{"n_head": 12, "norm_eps": 1e-06, "positions": "rope", "qk_norm": false, "bias": "none", "parallel_block": false, "init": "normal", "init_std_qkv": 0.0399, "init_std_up": 0.0399, "init_std_down": 0.0, "warmup_steps": 200, "decay_shape": "exp", "batch_tokens": 65536, "seq_len": 512, "train_tokens": 586300000}
MLP neurons of a small language model. Each row is named by its layer, matrix (gate and up: input weights) and neuron, and shows model dimensions 48-143. Each number is 500 + 40 x the weight over its row's rms, rounded and kept within 0 to 999. Numbers have three digits each. A neuron's up and down rows have the sign that makes its largest values positive.
A block is one neuron, or neurons of one layer that tend to fire together. After each block is what it responds to, as a language model described it from the Wikipedia text at the highest values.

L2.gate98:568465534504453498475536522445576499470456495508479475461482451565525483468539548472510521527447531503516599517566541492513463515544508545450464493535491478514551570479599540500504441494499501432509508522472434479525547434427414439462438503526477494477554539466498546521523432531539513511
L2.up98:486453545510486507487535461440507446582516514462470493479467490573528493485552525496517477511533481505505566491482482480483458543514516554450453501514453513498503578417603458533506458460497466488485524547416470474510498479518426504542473513508472428476616533451570574561486466504547484506
L2.gate241:441579442541526497445476537436466457557461508510405519432502484478469490484539491430486415498518511407460487413451518490451485459492536470557443505538491511552451441541535499498529506512521521553469464559458562516474554487502547511545519538457489524453503493480497581447531498545465486391
L2.up241:506488474502514495472447518434529451452534538480551532455537527511522494479513490413468476500489490537501478404469456472507467524456453569516501533553397488511485439513572513480564516498560469573554517514485441528491543486486474477485427550522523551526521509447473532529467500467470516436
L2.gate251:473464511560561495549473488519510488459534556453454552431438539436574531493469494464437495469473514447501483410498478479494432435406531515515473517516505481541447509504560431485461502536536491581527502505482457489507548517505550503458500505539514566492514549541543542476487523567513530497
L2.up251:482415478567574512520464480502541410486568540461512539458513497516535575468544474529449495498530523480500466467435508475461445508448524543464439514455482460542512456522571506521507516523536488547545506560501497488508473454465539519478492489444529555516502502512488541482486552590448524451
L2.gate389:483474496593414486457515524523481503541430545467461563537493476558416543488496515545530416479454480512502480501471557423514528470492507510446432524538462477455466466529534571481473475506512506572493488524439492478497501511553537501499459510473485492476514482511495583473500458419523534487
L2.up389:507539510549538507502519520506487521489488475485494459557517471507402453516487551484491402576505480508489550479482477482545452481512485523464464549502520524517509407431535526517470515492437455451491524488531483516461491469479521509469513565551535512548532519491464536506550475496553517463
Description: Definitional article "a". Mostly "a"/"an" right after "is"/"was" or a comma in opening definitions and appositives ("Rebouças is a municipality", "ExplorersWeb, a website"); also "born" in lifespans, "includ".

L6.gate478:452596496479472509478567513532571466526492528510530455512534518491573437560510469517448464474531548462480499442504512439416470572455495543484516570412476479472462507423488496490539540578495536561485437501473546449520458524475462402504530459494534540516540480535540521494474562484512480432
L6.up478:574488477549491606418473531538471567556498509504456592421486451436459442519498477482516475503504503519513474445471511519478512566436567495423484502518557494417527519505516472452511510517541471490420535474509471465544483525577522477529488539500463495465488494475482503517473533577520518500
Description: Article a, mid-word name pieces. Mostly the article a (or as) mid-sentence before a noun, as in As a result and became a free agent; also inner pieces of names in tables, such as Gon-z-alez and Sal-v-ador.

L9.gate18:523527588478465525482472477546507498578492481459493557461525476530554541465538510528531499499529534552487490465457491537513567485514527473457490437529495519453484498534471494553500500545483447526543535494536481499555495469503427378565568441422556441473502495580445471572485498478463459464
L9.up18:530521537466530530500463443521590530513543422598491477472459532487518498580526486548568402470529522529479497511468506454473503518471428468456541433539564512590491503464514493520488528496517548509489565497520545483487462549521508492475504465477505539557504533537487508551509430481526469540
L9.gate56:521460500440461516524570518502518566485489480576532436481430527514443478505522540522526504497505500461518510437434564518471550471477422502525474446489504513530519465495465425422515445410498491517525557510572481484549501521532557462489482524506562499432531515443506457527517486467422539434
L9.up56:417513491471502542498456516492487469468497504536514503498441492399496564494449498479577449444529476488499544627526522483474539510546502582433556536553475462526555493506522515478525530459489440519512515499522513467524445424557466492487504563437536561500453516456519483451493550534436464515
L9.gate343:471502572544474553519551570464520562514518543515513498477496410525488504563555463560536519472548543430494479508458482499443461511478525464496521476532463495504559502493492559461505530583418446480479509454464529450491493510514536450458480484484553504544530575543530491494499525507434494544
L9.up343:497509494467454441517502507495579558502468554503467542535535487569467452519487439424527489495526525479457425542490478502512543547521450518453473497435459428574464554491481526442472458475460517487480472425521491481504491553549566568522556471464429498484451558507418478471515549487561483534
L9.gate468:532506516408442527448507515498466528562466542571498507495492433543537468535542533478534526504521569491488492479508529502481547532443532485494589508450447460498550497523518586497478510550457500514527536482461562474522445542589571492475500447415530535439446599459443506538486517484506488487
L9.up468:431480584494513486540531495474478562543450539490502497493489512577552487481492532527500522530458514458476650569516510514472569555430508466542560573522452498521550524564539472480516505500492475450530521606478560495482525547504503507516529496525491484445523513537490452508513517550479401474
Description: Final piece of proper names. Word-final or mid-word pieces that complete a multi-token proper name, mostly places, as in Kentuck-y, Californ-ia, Braz-il, New Yor-k.

L2.gate249:544515544438511501515468514533547563456515451500542488592560480541467536549561452411545500479522499464464450446398503471569467483457472567498515500500436477497521493454557439505506459499511489489451474463532437486446517534541495503456459541544506376524541439499494432474525546541491549461
L2.up249:560483478450536520467498487535481524497532396476520492477587524530428540504527474460554473482483491547543461453437429474462451504416511469506500531422449540538498454519487491546510473451461531515485468476528468560455553532482528526488443553543505422512475502594496526486529507519513496471
L2.gate267:535493481487490468511459556536497552523426451443497531542532404482514492471494537508543455502515458421521502499408528470497463498440513513486470540432537505478462556487495507566487528550524558516466427449470435544495525540513585459461573569449488479495543540567503534494517593504463461516
L2.up267:535519519456546473513491507528554485511491489415463414521516428555530508463531497479451490503509550503505484480529471528556486523485515596518498505440592554471479479482538439573453500438510475501500456486532377444486511492567523562548588499507584548472483567499477502506491569433525532570
L2.gate486:495524457536500482517581510501535522568441516487477455513504481467568583432471459490464541553491443539468473465422502525513551497444498524590475474461465554536519445533512484414541456475552594537511557501515470524497490547487519453502456505457479546450525624532556574443471500423538544525
L2.up486:511466460488437502455484490584527501438467590483538535540505428497515528472475518543539489449517530472564517437493481525499448531524497469397530509417572543443460508511499483559477520488486553526488481557520410439525470494437456517503484514486556473473503493552483477507473506468482542531
L2.gate498:497484515452516392487521534545497545477455494516516448530485507460437463519512494494530492480547484531528424535467516536583517453456495493535426566448495538504539481475457521534532504499484525529512532455456499486509447488531487555468551535590569580463500478549540497504519547503521593509
L2.up498:519543496519577490460497523533474495518466480487539407521428490485477461451556488529497490508537557517486431503404486499592463430464495508458482568498455553531502493558521494501533469502546500488534449486503436552502442445539493428489543542597525561496457501551490516485555560521603584532
Description: Start of split words. First fragment of a word split into pieces, mostly capitalized name parts in lists and tables, such as Yor(k), Mus(eum), Dol(phins).

L2.gate293:533551479554563492446502424481485581479500534524463527456486524457530544469509433524620511555514473513531521462553398590525482451482523489478559522477427457526534482510460526529485521517488546521539501439535448577530505440455473532410522480465486512477516515493499513490477512472498540474
L2.up293:517532539495517503511452430463424506496512508489552501468495482486532505515466480513504501485566524475546571420525427538574492508509503442515559537453424474537480549522475526500433512485509495527518532476504429587511503461504481496514504487463505611452473536552470471461525502514449522540
L2.gate314:489464497458595417479492451511529555525421553466452477508501509521531494519466500529450481591529557468429528499569459469505481473505578462545524464538550421461436501559524485479487548524521556532476527513514503513520477457531575494437544427514491513482467496459503461530488523537481525449
L2.up314:501494509478569462493482511470536529489436590451467485517494464477534501519532450502475484489530503535449527509491535459514434460536534475573515464549540490485414559532507497528482548470502495508502466517540467497505498405593597496433596430513545532489452540504557562501533495508487534448
L2.gate371:465530559546515550458531471545520508469501514511477444490486554406469508481494479455452533494484455486510481505457466467575531440460447492551532541563463484465524530559443546558484542527480497473546506454526486488474499530479457534465511437482562498489489422528555575492518540435524580503
L2.up371:503484492539483587491525522534487475506513470531509419394414541489457534482509445505494538462501499354480544560463500478565559446533414544513547529511421543456510536488490583476455521470517508463587538468547422485447512452499565485457469422539508525495533451471476510550534451502462545459
L2.gate431:483488455519506490522511517457475451488563553542459488470436511475567480517516524528528553578442519517461468524526491486562465497491503451506488465511502510555390504461491549410426489476529515512485491532540464492519567473521497482463430417434458504525464475493551482484505566490465458522
L2.up431:431536522518565493445548508510418589488533472544462557510524539467443480538475503496578511557536471488444451512480485478389550449505480489508484564502503441475506506526509499422511477494500564565492474482483518469490488444449522574518527486488482457514479439501583546466509501508491522460
Description: Wiki section heading markers. Opening ==, ===, or ==== section-heading marks at the start of a line after a blank line, with weaker hits on time prepositions like during, until, under.

L6.gate22:421489531489384531434495458514552492512432550514504446538502464495486490549435455479499487552481538443465487493434439452469500510557523500497524473479541455488465509508451544503522481524512519484504542485499493435528491413520480476522473444484453546460528472544435555443548488493443446462
L6.up22:494468500454485487443483459507473446533428505500474520521496471493468505487527450531567517502533513505486437432569491496521521489527509520529456513548483506516496462498515591569508459525476580465478546491481427483525536426529525504479456492460472503500475544613452511467494466513581501543
Description: Mid-word fragments, round. Fires on word-internal pieces, mainly "ch" in arch- words (archer, architect) and "gr"/"first"/"second" before round/ground; also misc fragments.

L9.gate108:541415492521469499500580535492481559525506444474532463477526477518555553545534461506474500508430581467520503443478495499536524530494544514518552528505450493512553518566485489476510550534487480406497497495479518503532472449531507455544443545523437503551489466492491407514514425493566473480
L9.up108:480537485531529433517439502468581473444524511540511518451502505499581518476546522499454561580472559573572521452454500510520524537467542518487496487386469483492474427548456452495496501501462528486452516550530454540510516508598508506475547514536520424498490545480508428519561569547512516530
L9.gate182:469489497528548530468540584498472523487482508523540536541540520477458516470461486504528488553436436545455417508552498553521532543511490581609542482454438526491470472475496479473497457423518513521520502520494578438558608461495440512510506515519506438559508520462504445476536529520535537546
L9.up182:499553566502467452465463488466592557467508443456482556476571459527513516535548498491495461492528508551469503498442451532449436504459539524537512527512528454458445509527529524504422496440473519499470514497507508502532507486459561450489517525541461483466572580512599491566517482478491504479
L9.gate321:499551516474444524500498448536523481511528507514496488487439555423557526507527471459528559555432527503453464547465488529543499479558540518547486478516432447542478470546491528540493516522555456487443501509470577481504525537528549455529580519554482506489503513471506475510435501532535565452
L9.up321:551554465477554513490467476565535522491530472467474538474495525507443567472561421482457510501495467568548499490488567455505515488531537498470457439465473432554414461464482499495475514488545508440466540543434447516528484569480481480476464525490470527479478532558547493546489565468508448443
L9.gate350:531559543456476561441522500543498507510543458381499497570440526507533509408587458467505533538475475502475526504480498512492553469502500498532497388517431537490499457529445499468527448474525489479527528458476497491515451525469465488524501531507470491492543552508407498532488502539522524494
L9.up350:486480545470459459527488445424503530504485453437469583496512444506419557573453453504476527505476520443483437465480465495485421458501529544475456448464424480548515568529445506525492549483522517560478489498515486496521553516448497516537490488470513529464495479503554503474462487513562504513
Description: Opening fragments of split verbs. Word-start or inner fragments of words split into several tokens, mostly past participles after was/is/were, such as dec(lared), nam(ed), sit(uated).

L2.gate27:480486569483459500495439506552403487526523507461444491482516478440585475560530496497441464453454518498562508502484550485502533523479461425500473519512421575552535500481531467446575514465489471465581513507492424585461515527489454516472461444549465566507553474512506527532513482528592555504
L2.up27:485481486533499509482477514538413410536523482498428497472505458549533556542531549551398440508492377490449576547494520422495464535501501450509407487528514526452560440486472422511528479518547561497497504473504529509533475514500429499490464439490498495488563443465541561528446482446470556543
L2.gate159:494569465503469533503534496428516500413510497502507506494487546428504494449462439487519444485519404517447472503482514541465467531520432575448460512545414407515549545427566514511471520453530485489559502486511490493528437518443444579421517451491502499454529572438532449504503423482551432549
L2.up159:494511529538503478524550506444497560390520457432474446534564527413473528459554502498490426437516483477494462442474495508562537451484523501481516549485385533511536503439544498568531452509482536479540521435464527483504483486463463505472505472495455456389467504525507499545514480512517521558
L2.gate197:415554487550398504467492515524437529519482428471516576488545534407465444524549486520438440488539476501484461481470476534468466550464515437536500534472423484532521570471516477449452455550425472523450536462523492490436494546543477524556538492545478552560548453460529548481548515529477503506
L2.up197:440510498575476440462515571452478463505467500496505499476468529493514519570504512442421486498503504498483545441466449453463408555497472447554470554458539552508475507491502475482484510498510414483507515472562476510482489470455466519510457439530436514516512512494485559402557529527448535492
L2.gate277:504506500435558554491512501534446489537544488558459499469431450488446442456590445453516574577480495460524485493506485519465485520488518473566493530485506468508443576535466537509516486536540499481511508423512580463453511446503543473554492485509423604471524439553488454462479477469468501468
L2.up277:495468494521566482422527418505440483462534431533576511468469528467462502443554537502541488506555488515429526526473512512520511450545357509498468486507451512550540486497479443538504464539538488530507541523479506538472541577529395430507514445424482518501547492511492516441452521470447540418
Description: Dates, headings, "bec" pieces. Fires on the word-start piece bec (because, become, becomes), on month names before a day or year (May 2015, April 1), and on blank lines after section headings.

L6.gate358:517524495512585496534536481471563521440467490545462444440471453520519479534561530474508544479487498455453455457491511495539420513481553583505540477454521494500462516440519476494457489458515459459466559473545572561485537567421529488529535537519516489516492455508499511526506506565473474481
L6.up358:507503499478474549480535458553547568489537530511512456544483461492508487568472516492514610497522483432456588519498530501410501490505468512509504514502439472469513455570508466470564454478493477469478510491524499469440491440407531501541509541522526496503560468487459444514485463509467551586
Description: Be-verb forms (auxiliary). Forms of "be" (was, is, were, are, been) after a subject, usually before a passive participle, as in "were ferried", "is called", "was appointed".

L6.gate472:416510499492446510599494523452534515490543481495558562487474573519515526523529474518510429486510533550494479512492508552501451497463496478498515558434505487451433550563482525573484488541500499504431521510499488561518476486517418481522491446502468513542463541520477561517498509541515516494
L6.up472:446569511495478497559420543490511490517525414475557495540436479596561529540532464517534503525454491506508426532503510550512509466500487493503492494485566546506535512584596554512484506482501469475518565532508540513482533519565538458467506447474512475540422444514506497471456548450540550497
Description: Final piece of multi-token names. Word-final pieces completing split proper names, mostly places, such as Pakist-an, Is-rael, Staten Is-land, Tunis-ia, Philadelph-ia.

L9.gate6:493546487528492566449521591494560541479525507464545502434483494471497504475487489484548498533458543495430499490475516492493499444455435584466438522602489518516482492501579439448449492585448548537532517424510490434488513509429476535536509474473468499467536475545474556559450492493509567515
L9.up6:566487442563530442527564563540555519506479467521479497539457464437560530495459492516443533468471587496533481490512500432536539559535528558577572526521500502517461513433487530426520510446478517566478549496404466542496451524499518472512461446495449539468557489482477460496539483497478489510
L9.gate313:461471478474484593539579495512458567483498465490530475515510528493577486495477494533562507480432489571566560431401459491497498528538508507520520490483433596557474471483517482523553434544522528575524415471496454531417485439533470508526550465529482423515532483442479533481470523530504444497
L9.up313:500597532468494555583513458449462457480460574511454520493510612441440481452453463484474467507490532470497574555490498477522450507535511457508493524414488542525559537510465485468469614494555526468552554513510545423479553458507511464462455506427545491510504558467496511524467553425562419490
L9.gate351:526474496579464491481560510461553520470485493498518510470491517408517453424573522491533478528431551501508497567435468611445508514543541480505499491462492570501453502524552493447488514495515542507495431530488449520419505556464522490535473472476517435483518516567478492441534520522494485469
L9.up351:520565522578445516477578462563509551459477537538491468524459589544439502505486473525502486537491541538545461448415468402480511485459466471427528601500507548531453491403487487452473530593496494470465528479479487440535494517458475486524514451512463493548491511486479537511520521390568507532
L9.gate399:527513469471451545455473541510495470446521385478495544496516501559486472476570564423482486537550472508465491524488539470456464476466492578498527456484484547526489584519563450491546538576448492519497461426471463472490581536474547528536537522482445465500419422465467540468429528544469484475
L9.up399:505504443528489553488484523465544516493510501542547494531442506505459526495559445503443554510540508615465510485487480530439455500429536406486456496513558554490529532479487547560529551542513457458417453485497474468509490428507490531508491515487515439525524497514491420480476518555435521507
Description: Predicate function words. Function words opening a predicate or clause mid-sentence, mainly after a subject or verb, such as not, as, was, when, after.

L6.gate374:498494492482549463529488480454567495517457434480567493431557497462415561529455518589569508474479534517510449468523499481571537533477510561565494497511503479483552531514478572477486493575509489485484481438547484496463513505538501503514520556472494547485432533533570517484479527535564485485
L6.up374:457533514487466547502499541536552504497560479529496457489451515502460511565546571478501547590517479482473480539468572482498557440526382550475518504487509469496515594496405461490514522478485477509492476504462520507551439555520457463471461457480520481446491469474473521518469462503485551480
Description: Word-initial fragments. First sub-word piece of a longer word split into several tokens, often after was, to, or the, e.g. par(ticularly), inc(orporated), rec(overing).

L2.gate14:583522499445537477454500532509471511498537580456508480447480561506586449476480477476541411510484519537503475444537510502443474500432514555482487467561476487491507529451487456486505445513485416469545452493452470583549531502543511574465554449552494499524494476501514546472460462428539562526
L2.up14:544558491432481492495504492469555574488533613454521467460501543496514563476484511477516418507491441495552478515513542522419505461479472544540530451477484477464482515576525490529522453487458409511570490520538473481475484434542491499466509431559462461535505515490458560495490470486507563434
L2.gate162:478533489527512521508502522555443489534494460486479472461482536571515471468508516525512464511462500532462478563519472525451529453462438516453431495466503531528490563489497502506493545457548559538490533536486506474516540467525504499547426478499499494422473505565443547454529557518507480505
L2.up162:548533477425522510478506433565538500533501542497505509543532504479447499498469528553486484504502517476566502480545474475531513499532425473449462445518502509457555517530459593516461523486538472536555548485584592565486461443496499454505509461436464532469460511513489587497499559386439523533
L2.gate345:532492472452520442485490470536490473476444487507524453550480578423601547428514472487483479488473440507462451544510489517471586547452484542531528502544503493484493504542484508564503499460504507473501488515492501517472459453479547486508524481502399503488524565422482571485503526470525507504
L2.up345:472501456485565429479486431499494448495532528498517476477553538474629547482531532389466454489498510524434475538435517535473589541512429538471564494521563478519458530507542478494444523534515458469470504614504541511432512563451519438586478499434443478504496573524460483483449447512454515522
L2.gate359:464541544468496460496483467606494546520500488551457516500512549571536441475543455505476449523522481525486541564494473506483470477456449514433457497552576510513505510446495486460503475514471456461520496524470452474512540506487476502422585498546507372495524565498510500478532492405522516590
L2.up359:474562490470461507503520486521406514492467511541448548571502555545495453545524506543485481467587517511483552530504551509499491485481499515496517511581511502552531553514486505430463422529489482460496497513461457454441481454505482507485540545538464431470460533497426486482492491473563443556
Description: Modifier before participle/adjective. Fires on adverb endings like -ly and on words such as been, also, or, later that precede a participle or adjective (newly established, has been kidnapped), and on blank table cells.

L2.gate11:564547511516537515477481568473510515470502464492487442521468485450447547488541497520563512509485478521507440472476500436434543467511514536522483390522537502545526482487423512509465467542519566545454405549451531600606496550458472522439475501527471492565576553430514555493514541416506503479
L2.up11:551504519489514427487486580447598502495530465450523429547500519476482500492520502485520496484539417523541457486511473421406482470521488525503433474574542510483559460501441510484467565437538509503451478569416466538555512519486460526497501494523472497542477506452517548449544554429467510505
L2.gate183:509451490454485534508516469540488588531485484406511513538492497567492514471460476550523544493525510535460457517468469495523427513537546440482532462515523527451467522555534497417454439434471473474420550556474443517480439532434485524491483529530541516550512486514549481471516499482514496471
L2.up183:459470506444516498501585511541500538478435449447539506539523508530578495462533480517485498471573568515449511503502507571469561498521494500533512507520513520565437504505493495440516536522510455453433518588452445525483466480462494464462509480470514525580521537479469543547590472531483500541
L2.gate348:489396504445441488478517537495542492457455471549564553547492475461504545509522564525452515486499455470484501555486545405493557584450552522482487495551444451454484504514571504524472481440509548590501461491514477519439500549479495519490449556529447491532527490445565483485537537463445601483
L2.up348:550533489532485550490510501503484539498510459536538497531507516530476466510597535564504530459516478510488527491487501585504528482547473527493553507502516503539563556527405491523522573569545540476522392498488463494566499528409505484465495480494542552445513544516538483442495511504441458531
L2.gate484:498562478458476457509534482576521468527502496431536508524527518475529525530500518527500451515509406457523549509565472498472532442551444515553521469489532473547502519445466551444532523529544501473475405504443530412559460456530508508439474486529512524440511503450513556450517451439478513471
L2.up484:470504476533508496528411486447558503553442549511429489546452488451440562481514510480487413526532458541515577464502473524575457420480529527478546517483457476463482503481546492472384486495534463533468498481482523447493433463509550475516457573509399523466417461491531488451562486554515554518
Description: Split word-start fragments. Short consonant fragments that begin or sit inside a word split into pieces, especially sm in small or smaller, also l (large, slogan), pr (price), Fr.

L2.gate13:436511499517525546457505509462483375473483500546441426443508499462466492511502534452494537517452504514521464517482492456538495539536471461513454563496464536482450462568522532517484558530518416576508541494455450533568535496527514531535488480508406479377486496504522549491521490507425452495
L2.up13:521521502547503566479486522489482513506531487549491499469516488427590502432511495527475520446480518523518502472407545456550552536571465429464524565465469508488531432525560507458492470490515421512544552475540435502530535485507587522583461472556416445404539443440471541562473502473478547476
L2.gate78:487467468393468557541533438470526544479541494484474483537520460481467498471527531574527499494537466536515465477530502469555482489468492467440489563470572503402457497530556489480535536555495504553481464414512432471522516516570480534529479509544504480442530518459546467478500543538482496517
L2.up78:425540490523506513465562545474493507446487582537485455452427573443405471496462454403553463566549525434464505502555450544486536492527499521526521560450496465518473462481513477516503484430517502474518475503529499462504446492470485490525505493564480533518442521487544562512529489529463522491
L2.gate137:601570494558438472511502498533496520524511515527485409538446554449566512556508490536474481430549517577502506531501478529530517505496455532537375464458546538497467423367515504516508470490486517531467421554505500484508576536477454483493500524573587504465581557515538473453474546559465455509
L2.up137:516584457554512470505542451454532510566513595486460371492523547500564509496457444529461485489500496511498512473489535484490539497514541481448464568458450484465435480427473454472464495518469464498520480547566572397436548500493537507533520455509505502441522535502540475482553446506500446461
L2.gate254:471504491484481623453495499479479518430511433549486462472442446528489489535485502481524476522455510506519478531525465449543514457463409497504519485532454566501476459464446543448479554467495509505404410446527444458464504478479510507443528455544586551553464470478494550488577471502465515488
L2.up254:530503477483497503514538500488459511480548459512476475510486545495464502543565421417481435488460461559493397496511524503557478526498430490532463536495463501539495470459526416501548443462393480490465528517520499544496553480549458496515449486540580455445512529458555533424550493465474501448
Description: Mid-word pieces, section breaks. Inner word pieces, strongest on sit in list-line field labels like Website:, also pri, tiv, rig (Rodriguez), plus === headings and paragraph breaks.

L9.gate44:534530538536486445468550559508549497477552532479511445509549471514500478491523578513501606493500472455574454463507474570427459567479460548454528521490498539459524518414557508463500409521520490514488546491477503470521518537412630517585493442502488462539515483560482511504511464514428483525
L9.up44:527571556553528493523514511466497537489453463513428555531482556430547509500513457567498496496442549503466448396497474542417474515493529527482490513490553452486577463509529471456516516521498512399443506506482483470497493531531467603461566462489516524532491529527507447502497514526509470532
L9.gate73:508461505510514534528490509540446508492522471564473587519500442455522432477459526555474483512433599488581460471499477492486475545533461476475460486532514467585457478470565470483506431506515538523481498479519515466499478508551490517429561459496490452560447486445544516535474525410524526503
L9.up73:527495485485474508581528517524474508496457441504460441526480448499505435432471521500435460550405501476544524493477553507540509478463483530409471499574487502496485516485543476459547398509526504536406532506489444446468466465527552523522557490467457482556439560454554498444528429550465511523
L9.gate366:463489477538507477501514509486489479477427498522421506465483540547528531480440496481532512513471514507482529524481485539511471537473542549511480493484556454494426446475556460430503474515458480460492509555506524426435579417510463491577512533514518481489538428500475595545459529554553453522
L9.up366:497434462539565571490513536537452472560503494492481512503537570462473470459473490511505527532507520407585527453459474560488529520488524472497437527534536458510481520476475401482526506516450490401493476531487513426596501545534438489535518505550536554547523449552524536578413464445509430555
L9.gate427:526495505485421504469596486520487502452562445498509469464503445470493527453464497491547505559514482466506439523520472573461546553530516506491525481545570444488545430480585468460498450588433444495435422512481498473515513518539532501557526576548472446583559481547470525490450460557455535525
L9.up427:442486485416458514521497532529587488416440483539499519514407455530470543505502512457493543535445428494605489513501456505520400509529452515480509470502487491443493437482554486437471522518464528523496615508508497541552558485510486509535522523487549488576473477486456500552556485573503484478
Description: Indefinite article "a". The article a or A opening a noun phrase (a year, a lawyer, A 1924 article); occasionally hyphens in ISBNs, chemical names and compounds.

L6.gate399:468513528532381584515487489438500555480533486489544556514482485480402515555452439517461468489429495443497470540496457513475529463540468508513509502481424484494419449493493489494456517565502543478481543436519508495570497499505542474474508458494514498504495488476471544428516483530449532414
L6.up399:513478514459481491472443507519516439445566579483576452534588498486497491543496512469530538529520531541483472448460483428487476508531540473547525502520444430442534519420445530539468510459449448460539552463509509430419468534472466521491520470541454513507555523560409487490476545448520534503
Description: Sentence-initial time prepositions. Prepositions opening a sentence or clause that introduce a time phrase, mostly in biographies and histories, e.g. During, In (2009), By (1877).

L9.gate140:502456482507510501501536493402448467463613477489428470450480470507424381525450525482523515536462479583531480506465510506532489530491498432526546468499512536494506578460509546486490522565531507398455506545505471520508527404493494489508481520525495497457431473498431597597574512472530556483
L9.up140:488552448467471520439607521528569558458484531462482525488507473548570530625460482473426501543447505520514460470483560464485540544510560496448459549511591469552488529556514452488551483499498466491540472506580528521461533528498564488554564534529429466490516426555433464455598457497521476523
L9.gate349:419459473438457485547506502513464514533520508511502478505510457460494512537560565547470457571518516526491578483510434548513554541469457504528535514558463589529438528535558506556562531514560535556488506506481498502477521553502556507528563527423481437561516448562433474484494525462475479459
L9.up349:476481576517468532567476487540545528520555486492495544437577513535406529529442477451528568467502467526467522513482435527568471458480539564474487489482488534469423556511492482529458536528499544465421570557486539579467494537474487506495459551557455489514497480491462494517458549520567471441
L9.gate396:547455517493550543525482543515458549497541573477459525453470502522452463462445549424553502482437500485486486489414524541494518479513517496509548509515507486520471511459421435520529520459536503435503507521467497503486467448464537538518448471476440489477496480543499477491556425538454587377
L9.up396:491534472513542526498508504464446553537495480523514527500466492540513423454549585536530535543514440479500482532503420497419510520500471459542527556463440561576572497570505426510528515537590499497544526531517444534422504543484483538470484463521514507472507498455468504501479494571483555466
L9.gate475:489492499468545480514543455468440487582502460504475523447515561431485519507547475496485467511498481474552432511479506524565550480504513471496523530467464519592453500545501484474498491562517567473499512527468393500539496514459575447513550541478515512460554493497512469457500559523495539504
L9.up475:442518453533578521519493516415446502556441511498393471541496529558477480588549418496563504492535496478511471568447488476492464549440523493470521533501510523534449493480513486454597566476475541472480496509486438546531506483469534447535438496444505422544455569503466446455463536537510524519
Description: Place/date-introducing prepositions. Prepositions like in and of, plus commas, right before a place name, year, or institution, as in premiered in Leipzig, University of Miami, County, Pennsylvania.

L9.gate41:448519474575506506439514485453490508554537476431506482472557473468539504427472555507519510508545477548572472540497594470468569530471551551471450462524504537453504449441531489473530516544502492491465444445502487475501511563518466568499507463453464428446505513446564438434514509446483520539
L9.up41:535423513521486505518491412532528479507546525525349466517457508528464395530483483519472496502446525461481479464417579408482509476505575518447402510505526461583488526581522544536526501570512523509496451477530469492480552467601501499483505451516526457500510500448503504592435531505508473509
L9.gate91:513515422530512489497475474499461501511473490471490483552566432540499526468539434532416495547490489535507470494437487509508525440530506456543437510525486437501427475446469561497445552547449450573484506413492551518469511549558603507501506460571529472507491549509487493492505534437490483431
L9.up91:481520585551508459425534501464541398516475544501408515488445551493581488477543544539527493501535531535371497545457424493540455497481469488504505539437479470531514493463483497459526494470471530549445544529509506476589464523513425534530458513516453575516468489501554483526514485478463488501
L9.gate264:430488422522475424432503462411460497494455513548497425459532539512525531491464504573477456484627556569464455494465505547519490503461462563501439453438501465506472545472420514482569545531452462488543494470530481438480509557534508513509486504521474477398549515522516517535501560496448473532
L9.up264:459425492532515465533554522450478471448507472487522472451510500511496555474563489473481479498553521484539568515555498490506475503529565477460499431572500447487512456514520505536541501520565386539414543541525495471479495440577457518504452520504496521512464510441504532505483474504593427412
L9.gate304:545513578503493496489511493473456462468511526501516524500493464551431530507492515429450466588543537510434460473451573554449543530496501528532507510479484522491558555454508625437519494480477505497485502479486487464496459501485461545469514477554528478461529504471457516503458533496535478429
L9.up304:551475570487493476514479500530482552548480572411451431498511481499498552544490468505506445473495511542487474484538486537510574490515506535454482495496395590450526525535526471468523487472475513499489477459542554527458538538494542546507556455579413489495519458489481522496466494476563514498
Description: Mid-word fragments. Inner subword pieces of a common word split into several tokens, often infobox or heading labels, such as Web-sit-e, tr-ad-emark, ag-re-ement.

L9.gate190:442504430492381506544494487485451500436493505463514439520544543459524543501548534510533482505564513371514408529475502484474562585489486519509573414481492429488466469505442527539501516493428515568511453448469558469409567521416440565577482509545550532520493470474467522456518503418525486462
L9.up190:514504547557519513439523485558479467470455504539430544485467482447488592534507519458491572583533516535502474562516541506499519548485525522491486520443437436510484542518449549487519567536525444520502519478538462474531445517503519514499550601563484552505491496512537565474551484441477463501
L9.gate201:488488469509535562464535468514502592405563475506500520497476474394540581521497586484442479492486509453564494497490475491521575470511511591561439481540464473493501418555428484456473512467536506557491475502518499492456527517452501541485523485545492525544479584483495468507573498453474459491
L9.up201:485478444424568541495475487513506510471504492487518411545529467487466529445551452455540469545541558518526489488525461555576394520486492505495509516464515427525568491465427528502450484484518453451477495492521495487532484531503448475507451471503490518520578465438435499473600441444455487486
L9.gate256:461425489494553563467451548437485451472524504507434499525433500514533556573488537488492474512499561525454530480523494453528505596478439574525462453485561526558527507494489463515465475570520491510479446474470447443526502524495452540497461432525481554475458556518493490526475547460489522456
L9.up256:503449419454492524571520451476524443527476444469532482446455541466486471541497556467537481493586423445530509423545404540565585488496510473488485566516465505559517485512471477479504536503488470444488427513484467544460560518489529544472488462515520515526513518471523482484495497476512505538
L9.gate490:596521475534442556448463553492500513546493544467394510488437487568495514510472483484480488516538464505495521490474534564493511499563438470519470493428450493472478517560457520522458514527474423488422486479483536537519499468431481535406523451537549452521475478495508504452505550471444485399
L9.up490:485524509536490480494464490434490497457568431579581505564529458491502462445515467469489513483545542512547575467509516499516481474580579564472474457534422476489532523481518509480480525421493581595521534454548505517499557506538487485519427457445434522513477443453493560504497534445492491592
Description: Word-initial L in names. Split-off first letter L starting the second word of place or proper names, as in Candlewood Lake, Mincing Lane, Louisiana; weaker on other word-start pieces like gr in grain, engraving.